Weights of a small transformer language model.
Size: width 320, MLP 1280 GELU.
Architecture: rotary positions, no biases in attention or MLP, attention and MLP in parallel.
Training: a variant of Muon for these matrices, 803M tokens.
MLP neurons of a small language model. Each row is named by its layer, matrix (up: input weights) and neuron, and shows model dimensions 48-143. Each number is 500 + 25 x the weight over its row's rms, rounded and kept within 0 to 999. Numbers have three digits each.
After each neuron's rows, "fires on" lists the tokens most often at its 100 highest values on Wikipedia text that the model never trained on.

L7.up595:499464521496472493509500464491475521504562483461484499510514515499469480503505471509528483497507495527512507490527481449478505489447475491545517477537518513480524516491479470519477512460496454513470469492481491543518532470501541536477494518528470506503492480556502490529506475480410476498
fires on: " S", "ed", " med", " | S", "."

L2.up175:426500532551537506492464501494521528477478499481542543487531475484472489522496525546503510403487451495491504508496516458544546514469458522493538510522466467519468517489504463544491498477517499525543466524465506476517472496507549509495500417489512521499511475523455510498499525505499505523
fires on: "e", "\n", "ate", " Railway"

L2.up58:485532468512511467546532512515481505469530513459559481499486520516500531465493529496533511544531496470445493525531518488497534507514533445500495491488509486476495519493510502528475481501474488517497478457492590545518490465480496473508534457507512519533544471539511467571529553479496495492
fires on: " =", " much", ") =", " far", " list"

L6.up1111:471545474520549525467560477504499464526526498511496510497501477537525484525502527506524492518482466524488485505504457525475489480497496508493506475516523456471530493476494564509473490481561521520510493496504513503525516500492498523495523539495463481458446512456527550500529481560497496469
fires on: ":", "in", "el", " Val", "or", "alk"

L7.up183:518505506522489507535476567515479501515488482496533500542497508551535491512490503494519521508529483484487510501512457496503478527529535509479476528496496447453485559516474481491514529532501481508524480486502503508495495501521533524514527513518462518488506524506522532456490519488482552457
fires on: " C", " | C", ", C", " as", "- C"

L2.up845:498476518503484539525485520545502510522491461437513493512507505508533497459498452490494459515524467548509482492498505520479512513527503551534517487525542487489431479513473510501468504461476505520538470534515498511468525505504544449502480543513491489496484465479537481509562446516482465493
fires on: "at", "ow", " ", "att", "ab", "ear"

L7.up553:488521503542535488474482496521502502483514460507511498526449553504502489500508447507506516473497504496512505516493473504518541527502516545474496511524496449526472511502492486545520486502536471530479484462478468516504489493497496505461503497465500509520504491550446512476514512476472525501
fires on: ".", " on the", "- Website:"

L6.up785:488483505510467460522512437496501499486517506528489524518511453496504510499503537484475575497523498515488494469504531454516504467464524495499501470496514508533563517510477527455504496513514493468481512492491506527483499479521482455486500543497498474449526517496550493517519496524454529478
fires on: " had", " Al", " At", ", Al", " it", " When"

L2.up589:519471485532494524519479469525506428513472503474511493489510512497518526527521512513537537529504553501487517492505520491487550529511530492492497532511478523428567518500498492488522537454501508556502472447545556496529545481478563467516508488496501491527496499478520523493481465496498514496
fires on: "7", "mer", " med", " mer", "osp", " Mer"

L7.up221:529521487467442488525467517536494474525498510503495504482510507514490497522492519485537552544503495443474540505522493552505487430545490513496479489519485481479505490526459474471550495461507533508485527472462499468521539494499516454488514531474502451522474505492512497478477510516495480521
fires on: " in", " ob", " Ab", " sc", " Sc", " | "

L7.up877:455498474512496518505512492498504479509475508507506503482494480487501532469546561482474516515506521473525529471510481547481502472520509538519499510463526472469499505490486483514483515486509501513458527510445538500473495488517551482549501510487494501442512451516526503463499508505497508505
fires on: "%", "1", " |", " |  |"

L7.up185:459517500503509485490497510488499572512522496488532489512487540485523468563509524502519501509478495460506481491445461440480454469504479469468520533480498466488524521499469465490491484513460468546491522485531498533471496475512507452528510518553553487453450501505507492566538496487511484504
fires on: ","

L7.up533:494496490544472486494507492470472490504518504532522519528521473497550533471532509513484474504510496484500506464480500501483495464498537499468484520493465494486491464489519500570501509478467492517506497491511488503480485527480562474458510518509473507511517542472532490491474475525498529501
fires on: " S", "S", " in S", " (S", "- S", " of the S"

L2.up267:500507494538522499510493544531505519547485498510449501513472522454535493522516498498523546511495486495489560515485489494468465518476531526496504503487478502516526534554523522490492500477496527571519534512482464469522533489476497510484492434480489479493491508480489513529508465475450504489
fires on: "s", "ens", " rec", "anc", "ist"

L2.up412:484483488490459505496458532531514535512517469500509500509469487508517507507492453483472458533559509488537516482493510576464547497489531537507496468547524503503538495538503518505478489510506501496502515492491512520519485536533535494490495495493514471519525502485509486512459511496524479495
fires on: "en", "ous", " ", "ere", "7", "77"

L6.up726:476510527507520433481495486494524505486477514503535472511534519506498470471515512498532500449510546481505527462512515535477482485471513497505466454507475526561477515492507502514528498492544505552516514486500474527462520540491528495427526498494476504506556463475494513514480480506501441544
fires on: " | "

L6.up518:505478483487553476433509493491512490507543481556501469471530482534479516519510516487482493483517525518481511549513496521502521471525530493506510494512506474535501463520540476521466519517525465476492497476536520529500505530520540514515482530474545508486498522508479520510501513502508510484
fires on: "am", " of M", "uc", " Moham", "M"

L2.up194:510518500514480519488509467535525464500525487477521484471526531494492495511533519527510472497529506527490484496506546494514479512521510505487514496491471504534546519556492489556491544503456525497516525492504552504485523530497517500504506510545429502502485476524523521513530525487474548515
fires on: " gr", " pr", " Pr", " sl", " Gr", "gr"

L6.up641:497493435468558514524507484478503437471509483495474463499513489516537501480475543489479487459485516499492495472481500517517474474471551440516496508537519545492533479506489517496502487453512497531479489499488494537528516497485504434499497489497500467491478489508529493524489522497533535504
fires on: " not", " Al", "Al", ", Al", " Mot", " The"

L2.up624:472509534529497515483522509507494491481514497488521456505511485522482466448521512515525512491476496475492448449513499484492507518431488523525529501527518500478478478490495504498504497488506558472492516525504481548532525476509471508503473518467500506491492492541466515505517471503493513455
fires on: "am", " | Episode", "ime", " com", " episodes", "i"

L6.up368:489515527528468468437522522538524508482489466564523505514494520447509469484489494493502490488501501461446507479519497483506491479486504507515476524511496498520528498489475467490506517499501508527515475503444492505498487537486477487524466503498522567521515520486516475452495489430521493522
fires on: "b", " | ", "v"

L2.up1260:478490454466514501502515477495541531563504515505468483505463458535521506500479502527534512496525533514465511512515470526460521502525497494503501511500486472516410560513481482549501501508505501525523489459459491450473483485544549479479497476493489480509474509495517507517500465503481522529
fires on: "ist", "|", "=", "===", " is a", "hemat"

L7.up1016:524511461509526489487496511506521493506450471523494466512508470462492497508458455496510568495514535519514484511486487452535516493517526533490470489495530496511500517499536531490458475485540431507494513466517472497507521495538553472528549537480505485537480498503483518450519520458511491511
fires on: " f", ".", " the c"

L7.up703:512485474526501496525537465521515480494445507522507469506486496477486492518500520516490484516530510510474486512514513501450494524503496494478516477477507477521487509543478453505501525552472535493509453482533508538481512530527514494453503505496482530481503515514496461466437522491478507542
fires on: "\n\n", "C", "-C", " C", " par", ", M"

L7.up47:440536473491475507514521486488497490513496530503505516540514479479524477485513486458469470489503481473513528509520520502496521503468469468503494526526502484492537475503479509579509464450540501515526462467511508517480518486514542501503488486539523499537514498498555497567543505498477508494
fires on: ":", ",", ".", " | .", "on"

L6.up1098:523507496498487514463515512477498547476501527484495475522476533485498493485512500536500527463489545479511512515500542495510467450485485491464513484487496525494478525511469507515507479474523488446508513515489530551464466524510467482495492500545494514511504496501465490509509505529526525508
fires on: "ing", " Y", " | Y", "Y", " y", "- Y"

L6.up358:502484501458480497510506506494443512539492467519483500464512513496540500497484508468487502495455474514492493472511481473517520511507493494514476494514478519503468528486511510541524535501490541519547512550517484517551482478498516473482520521538530518498490525494498497525490515485472485496
fires on: ":", "ect", " Institute", ",", "è"

L7.up1175:480513528483492518521468457507516501497486519487479502477486517484511489500494545510527500530484522468494555519500490428542499497542474539530546538491495525474497488544489475489496522500522468468526510511485518473487482511533538497496473485466535474517502512556490535523491510483486514488
fires on: " |", "ain"

L7.up181:479465505509506499484504491498518486496537478483478472515483502490510499502525553491478509479486525440508532508484498482492475475510528517515469495520466483490476496534497577518504517507475535518515510508557516478473492506500519488541469485519527499475488479503497520515536479525451514485
fires on: "s"

L2.up654:530482503494530509507509518528493484509499520502464450540502465489505512482502507489477495481472532491512482463517512519533549512497513522483462470487482473476494498468452502519508494487522503533493469525498470481508521493480525522446502499542466515484474573525435504528515528495504467506
fires on: "n", " com", " g", " call", " pr", " ref"

L6.up524:516465476565538454528486495529479562474517539464485511457483552510451453471535503508512496494508484505472477483528516503511494525531519520520503505533502485537486529514495547517504520456496524489494546500533454493496537528466466493520450468485516493506537526547509533529499498522492512494
fires on: " of the", ", the", " in the", " the", "k"

L7.up390:490447459510469508484523491502480500480509521514544519498550470527533553508493510502531516506499522517544474505463508503526522454486504484518514465566504515524507476493489480449491486513485539503502491496532440501499483501521500514532480498498484438492476488512502459506478522474470528532
fires on: " Al", " expl", "Al", "M", "am", ", Al"

L6.up912:513511469561476459498524466488458528489480481482514506506492501551493482490504477490483468487514492503519495478446545513472519501493500479486516476510522506468483487491516472493493498505527479491528487468529482488489512506476538517447479544466464532508494519472514510514508518473514455535
fires on: " | ", " La", "re", "ri", "–", " Del"

L2.up613:505512514495532548552478515528502494448539520496501491522511534458515469546552467529515495493478449507468474478472524509457460511453510447516527529487474459501479483488538488476509520526490490514482509460510469452467484508495556488447462445504528493508496538532524563478517468487567495503
fires on: "ess", "ov", " list", "over", "ass", "7"

L6.up600:510529496521514538462540540483499458495495501493429492454488506492498526476517489486486480477482506504516437490463454499525508493480505506522509521544478474529550496460515483508538421539502488504488469501491513468533452492475505512496468494467500538503547476528521511503467468521510547499
fires on: "-", "f", "ol", " '", "/", "'"

L2.up278:514535484495487483502535518519509505516485505514468485520537481483500494506479514489472502503518522504513544460505464568521511529504522541498483535534519501481482525537521508505496513512536496507487516444497575497508499496502509513428499503497494501534501510482505509518499501511508498496
fires on: " ", " Th", " v"

L2.up629:526484459487496505462490464518492496515521520492476508472498499515516466508494512525505500527499470471521504508481509512545410485514499535477515530522586483535502515503516504467443516523489470505483493473500465487520498544498547520542478519478520481480450575547485494475471546475485498487
fires on: "ol", "eg", "ig", "por", "ab", "pr"

L7.up646:518429470551494490510534484489543511502478473487472483522520488469475494507494512475513486513470507470474462526496514476500518504509468561516462467496479499566467495455484518496511515506534537520498483491490516515515503481545511522526486508495485507505526495511521479467457521451496501494
fires on: "C", "-c", " | C", " a c", "-C"

L6.up1176:489497518519509511438460483497518532470465510487503512486501470523530478456530494487502494539509471524526522456528517495461511486501495517471463541491462542489507519504531450552526525531534504546476502507522492487507472464469516515471476479526513446510504496536551472488460506471536510499
fires on: " S", " | S", "av", " H", " sk", " K"

L7.up635:474507498496456489508512541474488496488514509508474511471455544455477526527500499484458491498462525494502459496440492493480469531486515479546475509512511434516500509496497527492489512527541506477471489492494475473500524475506542505473463511471525498498532519506517510528457468497503529517
fires on: " '", " un", " pre", "-"

L2.up219:493489520486514451516491456511497516511568521505449482469511504506481472521521506512482494534513484489519506496514527513524492559507551498492518509497494480506511487484465482515508480538504547501504491451499502506518517484500472493499469532507460464531479484497515488498494493556524529565
fires on: " cont", " gr", " par", "St", " Gr", "11"

L2.up231:514493497517475532499519516499510505509516468481517561491485503546545471495509477485506570484498495488510506526498504505540526436503497479501499511505452490491512498525469527470500536496448482534512491499482470482448500515493490529503496451488495497503491486498499505466497532479496441500
fires on: "es", "ite", "d", "ed"

L2.up410:482519500505524531538481533492486496490492539510520526493510498511501507524515500485528520511498502481497476514481453449516477488534487426491508540475496547484480523500518512481520477517471526491494530507500510479483504492496479515486500483504485471491476486500488465544531504497463545525
fires on: " w", " Pro"

L7.up643:499512508508525481505540510502466565531519516485511472512487489466516500468529486490488513432484518527500464486496488518489507484546507500470445490492491536491478497512505480483467555479537494545515496475539477549483503533518529499499483521494483504496516460487491522422504476493509517512
fires on: " | C", " | A", "- C", ":", "H"

L6.up969:465544519545486492496472457525471567526513506491480493464488535487481489477533540513493483543537516490447554433507462508524493487498507477461507498470502517488499513497494474524489502499522474491448516513489477478449510521505565478530520491526507474526516511503495518457473492530511494495
fires on: " |"

L7.up102:476492490518476490553516461525490514561503492472448474518479522507527459485512486498502522531512525479486505505498506515524476478505513492500431472501500480516493497511481526498490482514460447516474475460514539515472554504514473522515523496490468440517500477510478591488541528478463487489
fires on: "es", "s", "ated", " from", "on", " at"

L6.up31:491505506501464475475529499510465475532516449547496510497500544490482500481506522507510479481509466480488512493450471494474517471547514505497489485518499515508458513495491480527519551485507528525495536508468477465476480493516521509471478522541528496531505487489496530470482516499489513497
fires on: " C", "ro", ", C", "ber", " and C"

L6.up36:431494495498505465431511486474477496481521460477507496476511535482507450464514502477446504497518505495507538499535526530483491426523583524499463457537472500513503493513519485510511464564509479472485510492529487519438504463486525516535515476485505506479468502482485487500482507464505483540
fires on: "m", "l", "en", " District", "am", " of M"

L7.up190:513463515518493510485492492515510478496490514498502479504504533548469508470546476484487533518464489540480496505512484502470521527469490480510464515534480543573500505530523506477500516485460470516537524549480507502478510503515511491474490523459536503526501467513491484493501512454524455521
fires on: " on ", "On ", " | ", "- ", " On ", " August "

L2.up737:502485513487480505528481511523515516506486492487492444426491514470482525524481524461477510497487482473454514533551556513532491529512530550532478489477494519521485491509480505484478532542495477531484528531486509510550481496486503479455500491515462491517478507461503491513457539478530489474
fires on: "3", "4", " prec", "par", "it"

L7.up366:495534469544540501489487514464505502510445481497457483502521479528502487458528522505490509501524492522542490465529501515508496493526546481544523508486531511479513550501478498478518545512522510487472510527484521524477469452479522512481474542485527477511498508486500484500511567517513495515
fires on: " S", " C", " Ro"

L7.up691:526524516481471505489514492517493456560515501534509503551503527532515462500513491479494528503493521469504515503512533466500590482476500498463539529473524516476464518530512523506527471536501496507507493511450491490466538505522483476442539535490474428527531471512478489509474514485496463471
fires on: " f", "b", "w", " B", " | B"

L7.up976:509490491519505490501494539531503537497517508461513493520471523514534444524516467503510505558515496468491486455508503474487484500511498469522497537463503538496500541495524500520522473518513477521460527496505454496521461517516492496535525460484479514515499474503537522555489516528535517480
fires on: " B", " all", " | B", " many", ", B", ","

L2.up12:461490513494475500451488523535476467553539547468479500511474457464442487500470519508498493507482484497457516520511466516539495493459508503512503454503522494597511436473497451493509455489518506523484468493509538447512436512503566505481498504489469489525452499505497499530501495476544542510
fires on: "iv", "ash", "ett", "itt", "aus", "hes"

L6.up756:524478525486497491518476510539511467509423515498487507520536512528531475499483497513505528492509453547505502500464565462480499493470481495506508494519449470487476465558495529573533512525497481523521502535503505530520492491514565473491474550516473461512473472545523535495469476502458470493
fires on: " f", " b", " "

L7.up237:522586459503495519467476527501507481461527493557477471506495489505510513478514490504478481474429479496460505517516480523487442488508517510485490506514507487528488523498481525496495536496496504453513498517477512521548555495468492520462485480488524484535496456512541536471479507484503519504
fires on: "t", " I", " prot", " t", " v", " on the"

L2.up88:462483518477515493517483531535492473522552544494487482465498480520463537517443522476497485508524501536522548493532442516539477515521510524530502535561476485487453485537495545490473498482504511468483522515514473467533507484483488519507484468492534511473444469509512566517473492517475469470
fires on: " under", " pro", " April ", " del", "Pro"

L7.up25:482538509508520511486482513524486441486468530482472474478511457484488500504501522490542514496500475489522507468503535458498476467524524479546506468456542511517529462525498479560486486472506475505504502458501510497546485494502554528517510481536527454532498496472516484447471540509460514498
fires on: " cont", " expl", "es", "pl", "st"

L7.up33:524514532528540492503544495516483523509484451483478475510493527509514483490533472521456512516502474474465515489459480507498492462490517496489464510492521505508488520496507522533466511516492504494533499490512468555447496444484565488493511510504496501489526480482508485491488502515434490477
fires on: " as", ":", " A", "is", " S", " War"

L7.up196:482502524520495486496515486537478523512506474495499485515462490532532493506548490460493485504515498489504507540501420531489506521531487488514482513458500484468488489473531493493458490520507503479509550511503488542509504504479495496469515529546530452488482494513475492512486476473475519490
fires on: " P", " R", ", P", ", R"

L2.up533:525503500489509512534503478514494494496494486488503535497527568549485491479519493515488457468469562472460465525511476507530494538466483484518485468419501490531500504533475463547490502465500477518516508434533485532489518505529507554511464489537516516500476471507490468492520501504510459473
fires on: " out", " | ", "ec", "unning", "ud"

L6.up590:525489534509483468464497507494524499488488484511521510511499508476480453509489491461543536505466496495481485507503504496517511482551463505510513503536480533484531518449453469511449522503464499484529511470513505480489527503500526458510455498509472485512504517544499507465449523469479510504
fires on: " Sp", "v", "r", "ov", "sp"

L7.up849:505490504459512507511503539520464570479523467444494502504463508492483540489511521480462569521518475538495502498542473508490467509471489512479524499543478481478501500508447511550535464527520474505472530526533490552524490516462492509508479474519455506501562518493484503462473522516509495471
fires on: " | ", " it", " her", "s", "ated"

L7.up124:513477492488458467477531480499491512536473467512498430523500487542512515529448504508446506481491473530503527472487468479526487516551489493507482503490530494498497540462444497475481516513499444562523519480477493468478478517493508520456527519495535492512501516494489489464498471539474517521
fires on: " C", " Ch", " J", "- C", ", C", "- J"

L2.up680:548513454498525479493454505478516504495505475465486498503494523470511506498508480498493532520467491523450476486469544490482483493504458488447501527544511491513494507514526477494513523492507512459502476470520501501499498492477505510485476504443542517485513498495506488530506517500524504504
fires on: " exp", " us", "omm", " them", "amm"

L2.up842:496500529494486502476534553496489479509466509480486462486492516501482488470491553543501505489524549523521422438456506523514528483478552549514496512480496498503519522514517515476496525540530514477483575495471546480460481549517518498464497485502471485489491506536511516485495544481500507535
fires on: " |  |", "\n", "%", " non", "====", " pen"

L7.up577:522466516549492522508460481468485550487485526541473475537523531499480459487487547524473492543492468493557499497497501517486520475504486500454481491502508500531490538470517520503496535495495486504496508465518492519558509480507466497445470479518489494484494475466448530476505488473495515466
fires on: "ic", " r", " R"

L7.up840:514479464501535516473492450471538466501477497506467449482506523457506542484494517507489519501538549475550435474529535484510495451524542483506509457485543528498492516500464508510505519471527488514432550491506482494501513496473516471480512471497497485524507451461482516527546517483493521495
fires on: " f", "pl", " pl", " public", " expl"

L6.up665:507507491522452516449487496474508505527483481526510501468506483492510509481488529509489490479503494508513489520482498477446502476476512468524516456531512525496478462543494516522514453474503500491509468465492509469497477471491484470505486457510489514511482510493513537517518519492527470514
fires on: "ap", " pre", "S", " Sal", " (S"

L7.up832:510471528519514514492441506517471488495491514489448467541466496488506438507561520478488525500505511472464517511491466525487510532557507491496452468457497475547501510508510474514491552488507521497534507499485493559502518474524533510542494498528452532492512486491458478518494494481472479499
fires on: "C", " | C", " R", " | M", " C"

L7.up822:531515501490501503516467505443485466516515503523486466506474468491495485433502476481497486480525497512489465518451497482474510436479528492525510535509493498494521511490501464476471506519465511527457466497497455491534504479467536513518482466546497505484499518450494473503505511505540470458
fires on: " M", " F", "- M", " in M", " of M", ": M"

L2.up447:523525521493490477439508462492479499477514530505466501446550506501460511479478486508512497468479484462478479508497499524475509514474565459526474484486503508533495523478495490486505503465482541486516516514529511486494506542491492462470481485505444481503498487499432499493511496536454538508
fires on: " int", " inv", " instr", " ref", " med"

L2.up1256:514446484491513496513543472467436550526473502558507547493498495498501497494505495507477498478520541455513488513469514459474472481482538492501489520527476497557486516500514504538490493503475541484523508496510497504493502497525545529462504503489506447496483465507454497530504452507519525476
fires on: "\n", " | ", "s", "per", "|", " al"

L2.up582:447488509534503511515469487492507498508522533477492538502526494500460488497558480485508527502487464474512519520480432537521522516543459515499436493486501528508461499495492458495525489477465520501533490479492510476525505497539491496452508487489487485533482537476442495489504542453501485470
fires on: " June ", " October ", " ", " November ", " April "

L6.up191:511529509472518486519498495526513530490471482486518467504550497532479493520490469533490562463483478435508501517549513501530558502520480477476513490508562430525497484520537485454529506471500499526517486531480469517483491526562487515520503501528495491526508498505479531522518473520500503523
fires on: " g", " ent", "G", " circ"

L2.up719:506504501554474500477471481508514473536530480529496492529516485513467490500518503486549493532518505524454539465522500502497515510554522463489498493479501486498514465475478483487506533489516477466482481430555517481516488521486517491499482509497479506481468485461525459450498503507493521527
fires on: "1", ":", "?", " |", " -", " –"

L7.up701:493496520524492465465509492488504545485480459484472482496473468501482503513490517513482524492518497467506497505501455484490451524547507527494478505493492497477480500499505525492498494525513502485491460500515524519478478519460505527494517499523503499457530467510450515505446491524472545478
fires on: " a", " as a", " | ", "1", "ed by a"

L6.up364:488511509501505460491527510490522492532477495527491540518499461522476487489521511494498510520500512450485524472493509492502498494454496457456507533478526498496513510520477517534514483472506507499491515485500456537510459552494523488500493551497530492463466470482522515487492495544487511506
fires on: ":", "°"

L6.up280:509507449500498488509531520506478499493496479511479466521561488519514506490481488535479540455487524499504492500511515477496478526549512487524531485545503446557505495521463523515507472511507481498521493477495517489517520538468517486522536504502508467516495480456489562475514535491526469542
fires on: " to", ",", ".", "i.", " e", "r"

L6.up16:483544498493512514512511471524486491479524505481485497532511519505520493471491495543530547490476479490572517462482490505467521482526498511532487520517471516471501469495500474527500465497496496508491533518498524484490499503479454549500541556510451463492508505506537561519493482479481456501
fires on: " comp", "al", " gl", "l", " Gl"

L2.up1146:468536443575502509528467506514505478464511506497538511480507530470505511498515511485541476517475452519474490494509465477520494501530499515505475488520454469544504515490498497516440510484548502513531527481490487479490493493506491478524473520444514436515476505493473501514540478506480510521
fires on: "ut", " pat", "I", "ell", " inf", " mat"

L6.up731:508493508465506495515476501514515467460488503496491468529540496507488502522502532475519512477432514473484449498488466456495485482508518522474532472545517493494511481540495492487505532500472514494505484519534471492502507497531531491489518536512509474511504470451502534473513453484485484566
fires on: " was", " be", "ly", " Comp", " he was", " to be"

L6.up552:509534511459518518488477532484496514486522493497514466523500516482529464490507505478438488489505455508502485473514516541499489502498475532522490513540508492513520505449527486508538525489514476531499546535481489514479498466518482506510498508474477475527538493490500484483514526481466480487
fires on: "l", "k", "in", "al", "on", "at"

L2.up1244:525476506461493480485510530518515544510506497499522505460445498531526491478502559534538521507531501501507499511494461519515518548485530507516465529527481499501500535524500497502501500513502469513533455521537525508493517454495532484510517471463500533485551502513482516498498498519516516531
fires on: " =", " in a", " × ", ") =", "= ", " of a"

L2.up225:500511512540496510542475522482498480505537491510539465470466512540504511498532515534508492493532485468516492480545531450488534512472505492507485488493492416510479493494479505503496513495486470554555485512504533471478497448489538540464505487489491517500484469521478467472539476515508507517
fires on: " re", "==", "ret", " short", " g"

L2.up395:473504516487508516480487540497539442486498536523526510527509507493510498518528505474532489513484492509518452512521448484528426490491538506480520496547479478480475506489503539504449453521517497492458464495516490505502501469491522492513532501495507463472475506519505522494524519461485490486
fires on: " pro", " ex", " Pro", "ounter", "| Preceded by", "Pro"

L2.up51:524485451514526508523464502465531524502503520492464540479459548486511522458457471484472519513457501449491481513536473471472553528547464508473513519487564470478478476547502497489515492500485517453467527486516537498524480520525492490516510518537529479504471456483516482526497540495528451516
fires on: " met", " peak", " employ", " temper", " post", " elect"

L2.up103:497503498474484526512507514479528527466438501503480475528470555452452517533495521512460537486492525572483482497483547468544467503525498472503496481530509472513463505490514491498436489487504487446469507473492532491491531475514499459517486538505517527504513512495530520520547497497541493524
fires on: "ed", "ing"

L7.up872:510536460552478535511526482496499488494497507511490466506483479470566535486530501511519482471528544459481505538522470508477493482503498464470485492479501481445511442496535476496502522519500484527483554507509476491520509519516582494500509480544511501471498518508537514487497496509484504494
fires on: " S", " s", ".", "- S", "ues"

L2.up353:497478513518473483523527533537492508499474498492542485495518481492573475514497487489478486492476496542486478506471493529483477485522477494516503519506506495502469514492504481532489507521468500531476535543507475529490508500529488488552500532490530493528476523482515492551490491510503477532
fires on: " ", "ran", " at", "10", "1", "8"

L6.up867:488478484543500470528504518510494482503426478473505494459519479475493509520445493507507493487484491501510519482525529481502523459493482499474486526459508498505518506487471518488511501479495513519502505496550501542525457516498539507474521502509524505517480518497462510475502462462469506475
fires on: ":", "–", " |", " - ", "1"

L2.up984:483477422510503463520492503479472507535437492473478521491504514552524522503482498515523523520482531500456460532510456506500549513554445531466540497502494437521488486506503508500478486454506492514454511512466503448521520462527486492554514521498483493514512510466476488480433549475506512484
fires on: " or", " cl", " re", " sc", " Cl", " in"

L2.up172:516532493531527483439492502532492453534528516536449441508533458470500516501449484450470550499508491469505514512532491496508472485473525513522509531476539468558530519514516500485499526494508514555472491469468513469505476462520479484529522546469493483478495473518488468493469550513533506491
fires on: "ud", "ist", "ab", "ub", "ust", "ow"

L2.up1141:534487524492495508481456506519507494516512504466504519514543495448502494483474534546480502466445486480517517515514516507481482496470538471488502476499498512432502489486524488443460503528504506502523459535487525490513452514520476537526514482500527472487522476526491465480487516489466520500
fires on: "er", "en", "e", "i", "on"

L7.up699:516503505501491446454478547537478494460547511539510508484515493496556503514515489489441517534456492503503499467485522507450489492461441490540518523500479504480503507516474511507485495545508510520493541503493530510521529517481472505456506520534488497535528482498497512510458551467490484520
fires on: "B", " | B", "St", "b", " b", " | St"

L6.up587:480479485469485514498532462534421536513477495511521510505482512524522499524537500492521577515497524489562518487532511502504497497439522477511487471489462507539491517493490490544528504530492503473535490477493478503471489478499524493494505503473516505556468542485517500517501490512498531527
fires on: " (N", " and", ":"

L7.up951:480524450533521543494583488495530522539479504470514442483498547512490471467507497488505509490525505519499494500524505526554491486492509510483497512511476512540526493488497465465488532449517475514497524506512486461486485521514516517529484507502484512498553476494521489492518519493466526502
fires on: ":", "in", "l", " but", " l"